config.yaml
num_key_value_heads: 2
intermediate_size: 1024
hidden_act: "swiglu"
rope_theta: 3270.0
attn_scale: 0.125
parallel_block: true
init_std_qkv: 0.0311
init_std_o: 0.0
init_std_down: 0.0
lr_mult_o: 3.0
warmup_steps: 118
doc_mask: true
MLP neurons of a small language model. Each row is named by its layer, matrix (gate and up: input weights) and neuron, and shows model dimensions 144-207. Each number is 128 + 24 x the weight over its row's rms, rounded and kept within 0 to 255. A neuron's up and down rows have the sign that makes its largest values positive.
Before each neuron's rows, "fires in" lists the words (lower case) most often at its 100 highest values on Wikipedia text that the model never trained on.

fires in: "in", "de", "despite"
L11.gate578 [175 154 111 127 125 101 194 141 123 161 153 137 105 136 144 109 124 119 132 141 151 172 120 139 177 123 110 124 134 115 148 121 122 123 133 160 127 153 144 117 158 169 149 132 125 143 157 133 132 134 131 123  93 145 185 160 190 171 164 114 132 109 136 102]
L11.up578 [124 118 154 103  89 166 134 111 128 111 126 141 116 139 125 103  97 100 109 131 139 104 139 113 120 150 161 147 151 142 123  89 112 151 153 153  98 140 153  91 134 101 126 149 127 109 102 101 193 124 167 125 151 124 126 142 157 102 102 157  92 142 155 139]

fires in: "it", "its"
L3.gate532 [104 133 149 129 149 121 103 108 151 152 132  98 100 109 120  88 128  90  95 100 127 139 135 108  95 152 136 131 126 163 136 133 133  96 118 149 135 133 121 114  96 128 109 135  92 170 114 145  83 173 135  83 144 139  92 108 184 151 164 106 117 106 109 148]
L3.up532 [125 100 113 128 129 100 113 111 125 141 142 126 160 117 148 128 106 118 116 118 156 142 119 107 151 133 126 113 135 136 107 137  83 111 117 176 149 184 158 148  79 125 128 127  98 106 126 139 144  89 114 137 116 126 103 140 127 124 122 152  91  96 100 123]

fires in: "is", "are", "be", "consists", "were"
L11.gate79 [140 128 161 102 131 157 116 119 138 106 126 143 130 128 137  98 153 129 141 126 149 134 119 177 135 157  90  92 108 136 134 143 124 135 145 118 150 149 117 112 144  97 111 108 147 102 142 107 143 124 155 116 151 126 168 159 169 128 121 100  81 132 147 129]
L11.up79 [130 133 138 139 134 137 101  84 101 118 143 134 120  99 116 161 161 125 133 106 128 149 177 166 116  77 119  98 151 136 131 121 125 158 172 102 114 101  94 130 123 134 121 130 100 108 112 129 124 120 135 144 150 159 133  98 109 150 118 145 154 138 119 138]

fires in: "of", "more"
L4.gate227 [110 126 118 103 134 187 132 127 172 115 117 130 122 124 133  97 138 108 127 156 162  87 125 120  95 111 127 116 140 134 167  96 132 151 135 131 125 159 164 133 122 167 114 111 121 152 105 142 105 154  92 152 130 170 147 100 132 146 145 113 138 115  69 144]
L4.up227 [ 86 118 128 121 129 151 141  98 111 136 135 110 147 113 149 168 111 127 165 157 132 153 147 117  99 127 120 126 130  94 131 111 136 135 115 124 140 153 162 183  85 113 138 150 148 141 132 131 124 114  97 126  99 181 122 107 153 130  97 154 125 114 129 150]

fires in: "by", "of", "writer", "according"
L5.gate690 [ 99 148  93 117 108 114 154 113 134  93 165 125 183 138 102  83 160 111 147 139 141 146 122 130 103 104  75  91 117 142 140  74 138 160 110 137 127 147 148 112 131 154 143 155 120  96 204 102 133 105 113 125 160 103 137 118 172 180 107 126 138 133 106 170]
L5.up690 [ 64 136 127 109 114  85 120 137 143 114 114 112 135 142  89 149 163 106 161 101 119 187 117 145 166  77 132 129 128 106  72 119 115 133 125 139 100 139 121 145 144 116 137 148 131 104 145 141 178 154 136 129 157 162 136 150 186 147 123 140 138 124 126 158]

fires in: "a"
L12.gate1012 [107 125 150  90 126 169 118  85 152 132 130 156 111 121 115 130 102 140 100 103  91 123 119 126 153 142 126 147 138 112 137 179  94 177 158 116 136  99  98 117 143 127 137 114 101 159 103  93 138 123 119 117  73 129 131  90 144 163 113 167 145 155  90  95]
L12.up1012 [122 115 125 110 113 123 104  78 163 113 154 107 101 126 185 122 152 128 133  92 127 109 156 112 135 150 144 108  89 128 123 150  96 129 138 107 130 130  82 100 123  96 103 127 136 101 117 165 130 109 103 129 117 120 141 133 128 136  79 150  92 107 161 127]

fires in: "s", "is", "uterus", "senate", "later"
L4.gate296 [159 114 151 128 164  80 122  97 123  68 101 100 156  69 152 106 156 103 113 126 141 100 144 137 176 143 116 109 111 125 158 122 133 115 110 111 119  77 129 113 116 123 131 151 115 151 122 140 117 144 165 141 104 113 137 150 113 117 131 149 121 128  80 144]
L4.up296 [131 161 120  89  96  89 182 128 111  77 147 117 107 136 115 130 112  89 115 114 155  96 149  96 171 122 108  93 118 106 135 163 142 129 144 101 139 139 120 117 148 127 149 113 191 134 106 151  99 155 114  83 143 137 141 176 132 137  95 104 118 147  51 175]

fires in: "other", "several", "some", "various", "additional", "numerous"
L2.gate990 [168 134 139 120 131 103  97 125 155 104 132 133 106 122 159 137 125 127  90 120 150 145 159 107 142 161 170 126  92 129 133  99 152 132 107 138 122 149 118 154  99 129 135 159 134 105  88 131 125 116 132  97  81 101  96 114 186 128 127 141 118 155 152 114]
L2.up990 [177 128  95 127 132 156 149 125 118 147 127 118 114 147 160 124 120 135 115 125 118  78 102 159 124 193 147 151 161 109 128  86  88 103 108 111 104 120 160 141 102 133 114 135  84 152 125 136 141 122 119 115 171 138 125 116 154 131 127 124 151  90 129  98]

fires in: "there", "them", "along", "together"
L3.gate26 [110 116  78 128  88 132 114 117 151 134 136 105  88 140 122 174 115 116 142 139 100 104 107 155 116 142  61 161 130 104  92 130  95 104 140  81 177  72 118 118 194 137 111 136 120 135 105 135  77 155  98 147 162  54 114 123 130 108 139 112 104  86 143 144]
L3.up26 [122 117 144  73  91 128 126 125  97 111 116 136 114 111 115 154 127 104 163 135 100 153 145 110 109 111 191 117 133 146 148  94 101 124 157 123 138  64 175 132 140 165 123 154 102 173 124 112  80 165 136 129 150 130 127 139 144  91 113 133 137 129 132 117]

fires in: "was", "were", "be", "had", "is", "being"
L11.gate1014 [121 155 150 117  85 125 153 142 131 149  92  78 148 114 132 114  98 125 126 110 122 180 149 102 162 174 153 114 102  98  98 131  96 155 125 107 127 146 162 147 131  99 130 112 118 120 118 124 181 102 130 176 115 126 122 104 160 141 106 116 144  98 136 104]
L11.up1014 [131 161 153 163 108 164 135 147 134 163 185 114 129 131 106 106 182 157 162 124 175 146 131 106 131 146  94 140 112 112 134 136 148 139 116 114 147 147  91 109 126 120 118 129 142 115 115 135 156 158 126 170  99 129 107 149 135 124 137 135 132 125 127 118]

fires in: "was", "were", "began", "be", "is", "being"
L12.gate637 [163 131 156 139  82 133  99 127 110 129  83 136 114 107 114 152 117 124 136 117 158 163 173 162 147 152 119 114 153 118 124 121 131 106 100  94 121 122 130 123 152 151 114  84 125 105 122 192 132  99  95 158 131 157  88 128 131 138 145 133 116 131  99 133]
L12.up637 [ 76 101 171 142 111 137 105 170 107 118 104 115 125 100  82 109 159 134 142 154 147 166 104 111 169 114 105 132  82 104 139 135 118 136 185  81 164 172 120  94 149 135 132 125 131 129 135 144 113 110 148 134  97 113 132 120 129 132  93 131 129 111 106 153]

fires in: "would", "not", "often", "could", "may", "still"
L3.gate429 [133 152 127 127 139 118 108 142 111 133 123 157 101 125 175  95 145 161 116 101 141 118 140 151 158 141 174 104 115 174 110 112 106 124 133 110 120 132 132 108 135 113 120 115 115 135  77 115  89 167 139 119 119 114 144 125 118 125  84 138 157 157 101  87]
L3.up429 [128 156  95 108 154 132 140 117  92 127 156 196 139 113 142 132 150 150  98 104 131 139 116 160 149 156 141  86 124 147 111  93 118 122 136 110 127  86 120 121 148 125 156 153 114 109 145  93 117 144 129 137 132 155 140 105  91 118 152 168 162 162 135 124]

fires in: "for", "of", "978", "with", "to"
L6.gate607 [139 124 136 124 140 161 118 107 145 125 107 163 132  80 125 124  90  88 140 114 165 145 144 118 148 128 158 100 116 135 132 115 120 117 133 114  72 140 125 118 111 146 105 142 109  93 113  92 148 140 123 123 133 116 144 146 119 107 158 149 118 136  93 128]
L6.up607 [129 119 150 145 149  94 138 126 115 117 115 118 130 114  56 110 136 136 155 147 123 153 115 125 177  96 149 131 108 113 130 119 116 126 156 119 135 126 127 104 128 115 134 108 137 124 133  73 125 139 145 110 134 172 128 124 111 157 150 157 125  75 139 111]

fires in: "music", "art", "nrhp", "indianapolis"
L3.gate914 [137 140 184 134 161 110 125 107 131 131 144 130 142 150 121 118 129 106 122 191 173 138 152 157 127 158 149 157 111  91 172 123 101 133 156 116 151  83 151 168 113 126 125 113 116 114 135 132 129 114 124 128 139  86 127 131 120  79 142 123 117 119  70  99]
L3.up914 [138 135 190 155 184 116 136 154 137 128 127 119 135 104 128 144  92  86 122 139 125 109 162 113 175 145 159 135  87 139 107 105 129 120 126 154 146 125  97 108 156 142 143 187 106 171  97 167 137 134 128 120 161 129 113 118 122 150 164 137 178  92 127  72]

fires in: "national", "state", "president", "federal"
L3.gate946 [120 148 113 127 128  95 133 137 148 108 133 164 137 105 117 120  90  93 162 120 127  95 164 128 150 103 174 146 126 138 140 104 124  67 136 122 116 140 133 125 134 136 100 142 112 154 132 126 114 101  94 139 110 110 108 126 128 106 179 131 148 154  88 101]
L3.up946 [142 148  97  92 115  93 193 139 104 113 143 171 142 142 137 120 127 145 164 120 153 138 169 115 113 130 145 132 120 122 127 106 108  92 127 115 117 142 132 133 110 131 103 115 130 152 154 130 145 129 108 108  83 103 108 132 146 117 138 137 175 143  90  97]

fires in: "the"
L2.gate225 [123 117 126 127 171 142 133 137  94 138 127 125 120 101 135  81 132 148 103 126 109 137 142 156 133 130 138 174 115 162 115 107  84 141 191  82 112 135 165 114 148  95  87 140 120 122 142  97 116  81 130 157 119 133 152 119 101 152 127 115 142 125 136 123]
L2.up225 [120 139 101 133 121 138 161 143 145 115  92 117  82 137 137 133 142 138  82  86 108 133 153 130 113  98 147 136 128  97  99 121 120 154 119  90 132 137  93 142 174 111 135 110 123 155 126 156 141 138 128 184 163 102 163 104 127 122 129 125 126 155 156 124]

fires in: "part", "side", "safra", "parts"
L2.gate645 [122 117 124  92 125 104 134 121 175 117 121 113 122 104 128 125 112 127  85 135 181 188 121  98 178  99 123 124 116 137 134 152 130 140 137 150 121 117 122 104 141 153 165 120 140 127 113 158  86 113  92 126  97 118 200 129 145 102 141 136  95  91 104 135]
L2.up645 [115 125 117  95 112 137  81  91 163 188 129 141 155 170 111 148 122 109 131  87 152 162 122 108 144 116 168 155  83 132 122 130 149 128 147 122 113 130 123 123  94 126 166  99 146 153 153 137 113 142 115 143 111 129 116 124 104  66 112 102 149  71 131 124]

fires in: "to", "a", "heller", "younger"
L2.gate59 [137 151 191 110 112 127 116 106 109 111  90 140  70 110 113 123  99 159 112 108  97 133  85 116 171 141  75 148 107 136 155 123 122 152 111 146 127  90  81 127 160 136 121 147 123 121 100 128 143 100  80 115 108 164 119 119 146 140 114 144 144  91  79 108]
L2.up59 [185 100 115 143 100 133 113 130 131 124  61 128  83 101 106 130 124 115 148 122 140 104 106 130 173 113 105 128 116  86 144 127  82  86 113 153 104 115 138 140 107 128 138 157 144  83 122 102 159 172 136 124 129 152 143 117 183 157 122 168 126 106 184 122]

fires in: "not", "be", "were", "chart", "0"
L11.gate209 [130 154 145 143 133 122 102 160  99 126 146 103  87 142 147 108 155 117 134  91 160 139  74 140 130  96 131 136  94 164 158  92 122 152 127 126 119  78 125 121 161 135 113  92 125 127 112 114 147 133 114 156 112 128 102 145  98 126 188 120 137 163  69 196]
L11.up209 [105  98  62  96 118 163 114 183  75 104 147 114 110 126 134 129 158 145  98 152 143  96 107 141 132 182 116 143 131  94 149  73 130 146 171  86 146 134 129 141 150 107  96 122 103 108 135 110 113 146 149 127  61 133 120 126 137 157 134 116 107 122 109 115]

fires in: "of", "among", "in", "years"
L5.gate789 [150 121 121  81 139 166 172 127 168 124 144 122 104 128 177 105 145 142 136 141 134 100 164 145  96 146 100 149 105 138 137 131 113 144 121 164 102 102 172 155 136 141 171 185 100 149 138 160  98 123  90 168  90 122 145 100 104 127 108 128 145 113 115 122]
L5.up789 [126 127 117 127 160 145 114 118 129  92 163 168 113 103 130 130 159 112 127 100 139 114 124 135 100 142 118 127 146 126 151 144 141 118 142 156 139 106 143 126 153  81 128 109 113 190 103 157 101  95 141 166 124 136 126 129 128 159  71 110 125 116 125  96]

fires in: "home", "name", "title", "area", "property", "soundtrack"
L3.gate714 [ 86  55 124 152 110 136 120 177 175 163  97 126 173 133 189 112 123 146 140 126 148 158 161 118 129 151 100 125 147 139 117 111  81 119 119 181 138 135 123 111 175 126 115  92 123 130 143 122 111 128 129 149 132  91 111 119 102 127 119 105 115 137  69 123]
L3.up714 [133  85 131  76 125 112 165 150 115 152 145 104 132 121 116 132 134 120 125 127 164  97 155 139 117  96 139  90 150 147 143 137  96 123 147 134 156 130 168  84 136 125 106 107 136 130 127 133 137 122 154 123 124 138 115 174 116  95 133 108 136 112 115 111]

fires in: "national", "state", "n", "bienstock"
L2.gate874 [124 179 142 100 181  92 115 109 120 103 122 143 139 124  98 126  97 122 149 136 149 114 128 145 123 147 139  92 161 123 118 110  88 121  90 138 126 142 114 164 147 202 111 112 136 115 121 127 111 135 139 134 118  99 165 150 144  81 154 126 137 156 134  92]
L2.up874 [151 163 130 133 124 116 116  60 129  76 150 205 122 139 113 183 119 137 151 154 142 116 151 129 203  79 143 116 140 118 107 174 130 119 106 160 138 173 129 154 115 155 164 139 151 143 106 118 136 115 127 133 122 125 115 174 140 117 132 112 112  97 132 111]

fires in: "later", "not", "final", "again", "time", "however"
L3.gate685 [101 116 159 146 128  90 119 133 166 126 106 135  90  72 105 119 140 137 104 159 134 159 131 110 124 169 137 125 116 154 114 142 135 133  79 104 128 117 160 137 139  91 116 125 106 119 106  76 138 123 131  95 124 156 148 127 107 148 115  91 139 138 132 151]
L3.up685 [162 145  91 158 137 147 156 155 121  91 143 112 152  98 166 133 131 136 130 116 130 121  79 142 132  79 107 130 110 114 144 147 124 165 138 138 132 101 113 135 106  71 143 133 168 130 114 136 167  99 110 142 176 188 111 144 148 124 129 175 135 120 167 115]

fires in: "part", "fear", "section", "parts", "felipe", "stage"
L2.gate979 [ 94 146 131 126 114 151 115  85 126 148 113 124 145  98 160 143 156 119  98 137 146 119 182 138 168 126 132 118 113 114 152 144 134 140 117 129 166 145 151 118 118 124 123 154 124 142 144 153 129 127 121 147 120  97 154 144 159 124 149 178 124 118 132 113]
L2.up979 [102 176 120 118 140 160  70 113 162 112 111 104 115 135 114 135 112  69  92 149 112 138 111 132 126 132 131 109 124  87 127  86 135 133  61 125 161 132 164 114  88 171 117 113 170 155 155 139 143 120  83 158 100 131  81 136 135 115 143 160 129 137 146 149]

fires in: "not"
L5.gate888 [156 119  94 141  93  98 150 142 108 179 136 143  97 146 113 153 119 116 105 149 175 166 111 107 138 140  92 144 109 127 114 128 166 139 103 133 117 114  89 139 127  57 142 109 160  99 160 126 134 106 155  86 109 103 122 142 121 127 144 128 135 120 147 104]
L5.up888 [147 115 122 119 116 159 119 119  96 114 115 132 119 118 141 138 143 106  96 110 158 132 139 172 108 104 128  92 108  98 128 133 152 144 107 132 113 146 135 138 112 107 162 175 137 104 126 130 140  85 107 105 126  85 147 115 115  71 122 143 125 107 155 141]

fires in: "is", "time", "are", "was", "slopes"
L11.gate573 [120 136  92 100 111 101 122 129 100 120 104 126 109 122 160 121 135 161  95 136 140 114 170 136 131 116  91  75 113  73 124 108 118 118  98  95  93 119  88  64 144 137 124 107  91 140 133 142 127 130 139 120 132  99 160  93  95 151 110 119  77 132 126 144]
L11.up573 [135 103 114 145 140 174 104 105 104 109 117 188  81  91 122 129 114 153 124 161 124 176 153 161 182 126  88 126 133 108 126 192 153 167 111 139 149 111 114  80 139 142 141 164 144 117 130 152 186 144 109 121 155 151 112  93 132 148 114 142 122 147 134 114]

fires in: "it", "another", "other", "them", "latter"
L7.gate853 [159 104  89 168 112 165 111 103 159 135  92  67  93 138 147 147  89  93 137 163  94 135 114 124 117 126  79 147 157 104 108 135 103 139  57 144 104  86 148 165 105 106 160 147 119 155 121 131 137 104 101  72 138 104 147 138 109  99 155 130 149 117  96 134]
L7.up853 [ 84 143 124 102 166 128 173 113 115 138 124 143 119 154 101 143 142  98 112 142 126 121 188 141 155 124 112 124 143 137 152 137  75 132 112 160 140 166 130 146 121 124 131 115 111 137  81 162 107 169  94 131 153 150 132 162 157 113 123 118 132 122 122  95]

fires in: "they", "them", "it", "instead", "then"
L4.gate313 [152 128  77 119 115 139 101  84  98 115 112 136 103 123 136 110 112 120 151  83 132 143 118 137 212 128 126  98 112 151 133 101 166 132 159 132 104 103 157  84 143  91 164 128 142 131 124 101  84 139 107 101 129 106 114 136 145 124 129 156 108  86 126 152]
L4.up313 [113 127 111  87 100 178 157 111  98 130 115 140 158 123 101 169  93 143 135 113 141 136 156 114 106 140  92 138 135 131 149  85 102 165 107 171 117 116 176 111 132 134 116  88 165 145  90 140 129 115  91 161 121 117 143 163 134 113 117 131 123 134 119 116]

fires in: "career", "which", "interest", "it"
L4.gate584 [146 147 120 132 152 150 118 116 127 121 119  94 133 120 127 164 117 136 106 122 132 170 169 106 110 162 158 125 152 103  81 106 113 141 144 139 113 134 142 113 129 105 111 139  79 144 138 159 173 141 150  76 143 141 136 106 159 124 117 100 153 105  94 184]
L4.up584 [150 133 144 109 152 138  98 155 150 102 124 133  97  94 110 122 118 109 127  98 112 116 193 151 137 133 147 129 133 116  93 119 121  62 120 126 103 131 117 144 107 142 156 183  96 140 115  69 123 131 100 104 131 148 134 156 165 137 154 120 103  78 101 183]

fires in: "4", "30", "3", "8", "40", "5"
L2.gate480 [176 168 105  97  69 106 157 182 135 166 180 133 181 104 122  97 129 138 111 173 132  79 166 131 158 137 153 159 170 131 132 143 141 143 164 120 130 128 170 102 112 103 111 148 112  99 108 138  78 186 132 122 141 107 123 136 114 146 106 137 107 139 105 113]
L2.up480 [183 148 133 139 131 146 127 155 131 151 132 146 117 114 109 107 151 107 118 175 139  98 142 107 133 177 131 100 139 148 134 117 176 129 131 111 180 131 135 131 164 135  93 124 148 139 112 150 166 129 132 159 141 167 129 136 136 120 125 177 120 107 141 106]

fires in: "who", "had", "has", "what"
L11.gate694 [119 150 147 157 135 149 132 130 158 120 135 124 173 139  93 160 111  97 141 109 150 126 134 118 118 147 122 116 136 149  75 126 162 127 138 120  96 118 148  69 149 107 126 163  93  94 173 112 119 144 109 165 159 139 146 142 146 113 134 127 120 151 121 147]
L11.up694 [ 96 111 131 134 136 114  82 138  98 114 127 162 134 146 122 137 141 133  90  98 130  92 116 123 154 119 142 132 163 120 130  95 119 113 110 151 136 130 130 106 117 166  99 110 131 137 172  87  99 145 106  96 163 160 134  51 126 133 129 152 131  87 109 144]

fires in: "in", "through", "hit", "down", "west", "across"
L5.gate614 [174 150 126 145 178 154 173 100 126 101  99 161 131 152 106 128 101 118 135 149 164 100 182 101 158 146 146 141 127 124 115 161 115 128  96 103 155 146  84  99 126 140 118 134  76 155 146 154 173 125 121 138 107 104 128 138 131 127 113  82 137 134 125 153]
L5.up614 [165 144 137 122  97 157 177 133 122  72 115 150 109 129 121  83  61 125 137 154 119 117  88 113 147 146 144 160 101 139 106 145 110 146 155 116 129 112 121 101 146 126 117 112 110 125 141 151 123 122 120 112 126 110 161 125 141 122 131  98 172 140 120 116]

fires in: "that", "name", "home", "father", "image", "images"
L2.gate126 [137 162 102 112 163 132 138 117 140 145 128 129 125 142 133 129 116 157 142 149 123 112 133 137 131 100  75 152 190 166 104 112 124 142  88 106 136 102  87 119 145 120 127 104 144 111 187 122 115 120 141 116 142 148 109 134 142 104 119  89 105 154  90 164]
L2.up126 [114 128 128 138 143 148 101 113 120 175 112 111 107  86 116 102 118  98 118 141 131 103 158 135 115 115  75 110 158 120 122 139  99 123 110 145 142  95 123 168 118 117 130 144  98 121 156 136 122 127 116 106 139 143 151  87 104 169 122 143 123 136 109 123]

fires in: "its", "s"
L4.gate224 [128 137  78  83 136 160 106  73 128 125 135 169 130 101 118  78 118 135 155 160 126 150 120 130 122 123 112 118 147 158  88 101 112 142 154 132 136 119 114 110  82 119  92 133 102  95 168 146 130 124 125 121 137 102 140 159 146 111 142 138 127  74  97 135]
L4.up224 [109 165 106 105 109 149 148  81 135 108 174  94  90 112 113 132 143 125  75 149 156 120 126 145 160 160 155  84 127  85 141 137 157 133 132  92 166 166  90 150 164  87 125 102 133 132 100 107 152 142 127  68 127 129 125 131 158  89 119 131 150 105 150 153]

fires in: "the", "other"
L7.gate903 [144 146 162 105 107 110 107 129 108 109 129  95 161 103 161 134 118  63 141 119 135 113 170  94 105 143 155 116 108 135 141 111  78 132 139  98 158 110 170 124 128 106  99 139 103 150  84 122 140 112 107 154 108  84 193 151 155 112 142  99 135 130 112 127]
L7.up903 [190 158 130 131 135 149 175 107 122 100 132 118  96 144 118 128 123 139 128 118 111 112 134 106  52 152 152 121 122 146 115 111 122 112 113 147 137 170 102 171  84  99 146 107 112 155 128 156 168 144 139 140 140  84 149 117 127 118 116 171 143 132 101 100]

fires in: "was", "is", "as", "not", "and", "been"
L12.gate505 [139 115 101  87 123 100 105 118 152 107 118 158 146 149 159 153 128 120  83  96 163 138  99 141 171 110 111 117 122 128 115 117 116 149 140 129 115 156 157 128 147 136 111 128 103 126 146 148 123 147 152  95  82 126 127 116 130 108 117  78 113 137 114 124]
L12.up505 [123 172 116 162  79 124 117 111 135 102 120 127  92 134  98 132 118 142 173 107 106 111 164 171 149 139 138 106 137 109 114 127 108 132 118 143 114 141 112 145 111  53 130 142 117 114 151 162 148 136 124 109 107 131 144  59  90 101 133 161 144 146  65 104]

fires in: "film", "area", "billboard", "chart", "ref", "country"
L3.gate896 [129  80 131 148 161 126  89 121 126 133 131  81 136 142 150 121 124 136 160 130 109 151 136 125 144 142 117 116 105 141 157 123 134 165 130 137 167 155 105 138  92  89 128 137 128 143 129 158 149 143  72 120  93 117 100 139 130 152 134 101 124 120  89  97]
L3.up896 [129 132 185 164 157 147 146 206 142  95 154 172 130 158 141 156 131 124 137 133 110 118 135 149 115 104  90 120 114 136 126 108 131 126 149  90 117 155  58  81 160 128 142  93 150 110 139 146 130  98 124 115 128 139 109 163  97 182 129 119 145 123 108 150]

fires in: "one", "a", "each", "per", "two", "four"
L3.gate381 [145 125 115 141 134 142 122 127 122 158 129 153 111 140 124  81 104 169 124 108 125 133 124  90 163 137 173  67 140 151 132 147 134 149 160 108  89 104 103 121 126 130  81 131 106 164  83 146 121  74  85 153 115 119 113 129 133 122 127 127 109 112 137  82]
L3.up381 [162 111 124 141 139 125 154 121 138 131 105 111  84 101  69  84  99 135 127 127 132 161 120 144 157 171 140  94 109 134 120 118 128 104 144  96 127 137 109  95 116 115 135 155  85 115  77 107 131 138 109 175 129 128 141 102 131 122  89 134 166 110 138  84]

fires in: "but", "however", "and", "or", "though"
L3.gate205 [155 139 122 121 148 135 122 114 132 100 120 141 131 100 146 110 102 123 105 107 105 184 123  90 156  92 134 120  83  89  93 107  95 134 170 158 108 121  89  96 151 126 159 133 172 164 154 108 138 126 138 108 116 140  92 131 151 114  96 134 136 108 134 123]
L3.up205 [114 142 114 120 102 133 159 136 152 123 129 162 104  83 172 146 106 124 133 119 127 169 138  95 121 118 127  90  97 114 131 102 131 130 111 141 128  94  94 118 116 125 121 113 127 143 125 115  78 134 147  50 147 134 127 119 181 147  95 140 124  97 126 130]

fires in: "it", "of", "bucurești", "medium", "one"
L6.gate223 [158  95 126 153 117 138 134 133  85 153 176 135  85 161 152 133  89 102 138  80  84 130 136 143 163 137 136 178 146 140 110 175 101 118 100  95 138 134  93 104  87 159 132 162 128 120 181 110 112 142 107 132 132 135 117 128 127 111 109 135 115 128 147 132]
L6.up223 [178 117 134 128 134 106 125 130 126 184  94  92 137 157 117 122 142  86 125 119 162 124 123 123 163 142 144 117 142 150 137 133 118  80 143 153 131 177 138 138 116 139  76 140 108 146 128 102 110  97 122 143 106 113 110 111 110 117 131 128 122 131 131  95]

fires in: "will", "could", "can", "may", "cannot"
L3.gate14 [128  94 116 102 166 142 149 164 108 124 149 167 138 112 138 123 140 134 152  83 101 127 148 104 106 139 139 119 157 184 172 104 163 124 137 123 108 136  93 120 120  94 145 109 106  94 120  90 133 113 136  62 121 167 148 134 121 150  93 168 134 122  84 105]
L3.up14 [ 73 131 105 104 119 125  87 140 127 103 161 161 127 112 114 156 115 169 174 161  96 123 129  84 147 148 109 196 110 150 127 105 133 158 145 121 106 108 121 131 115  71 100 119  98 146 135 120 145 124 137  97 127 143 107 146  83 146 144 155 136 149 151 136]

fires in: "in"
L11.gate539 [153 136 151 115  87 112 128 133 112 159 180 171 116 109 147 178 145 135 122 143 145 116 129  81 171 104 131 117 156 111 106 135 128 128 122 132 149 136 148 106 124 188  93 144 111 166 177 138 146 196 146 165  64 108 109 140 137 132 118 143 126  95 149 128]
L11.up539 [137  85 124  98 118 131 158 123 134 107 130 121 122 154 130  95 116 111 132 125 156 154 137 138 177 113 153 145  98 128 124 130 133 184 174 108 153 113 136 115 141 135 148 133 148 110  90 151 175 101 100 142 118 123 150 121  99 155 167  95 163 118 186 139]

fires in: "3", "30", "35", "39", "36p"
L2.gate451 [103 149 120 134 134  91  77 131 138 127 164 129 137 130 115 114 146 158 132 132 156  91 159 160 153 140 108 170 119 127 109 136 139 123 152  86 116 105  98 187 140 138  99 165 149 118 152 134 122 162 139 149 156 118 124 102 103 131 155 132 138 164 138 107]
L2.up451 [109 136 116 142 124  93 128 119 121 146 144 124 121 100 104  90 176 105  98 120 143 114 108 133 144 158 104 172 138 121 136 134 146  97 137  67  89 129 123 186 129 162 146 132 129 124 124 137 116 136 153 131 131 133 121 104 104 115 104 134 109 116 115 149]

fires in: "that", "which"
L6.gate812 [105 152 100 143 129 112 118 157 116 145 126 120 111 102 107 102 135 132  92 123 159 146 134 102 122 127  88 111 129 124 119 122 165 178 176 148 173 124 140 129 149  85 149 137 109 117 120 112 115 162  93 124 127 124 125 141  96 144  98 150  96 110 108 146]
L6.up812 [136 143 126  99 155 133 136 118 175 114  99 179 134 158 144 146  87 150 148  99 109 111 133 121 130 100 126 136 150 108 102  66 134 103 111 124 116 121 136 155 179 121  99 143 118  68 117 138 119 133 181 101 161 141 125 122 178 101 108 111  76 146 129  94]

fires in: "each", "while", "of", "history", "career", "to"
L2.gate315 [154 108 140 142 141 141  94 124 101 116  77 141 116 141  93  98 134 161 177 116 149 117 117 121 139 129 112 109 130 145 162 125 100  97 149 113 121 120 139 100 120 166 132 145 148 168 113 123 131 147 120 139 146 120 155 110 110  95  98 140 117 106 123 114]
L2.up315 [158 143 185 128 136 161  77  94 111 104 136 132 155 131  92  69 121 140 114 107 100 164 113 129 125  91 129 121 124 114 119  95 119 140 116 134  69 113 121 105 117 166 127  97 105 143 110 161 132 154 140 112 155 151 139  85  94  99 160 135 111 111  96 166]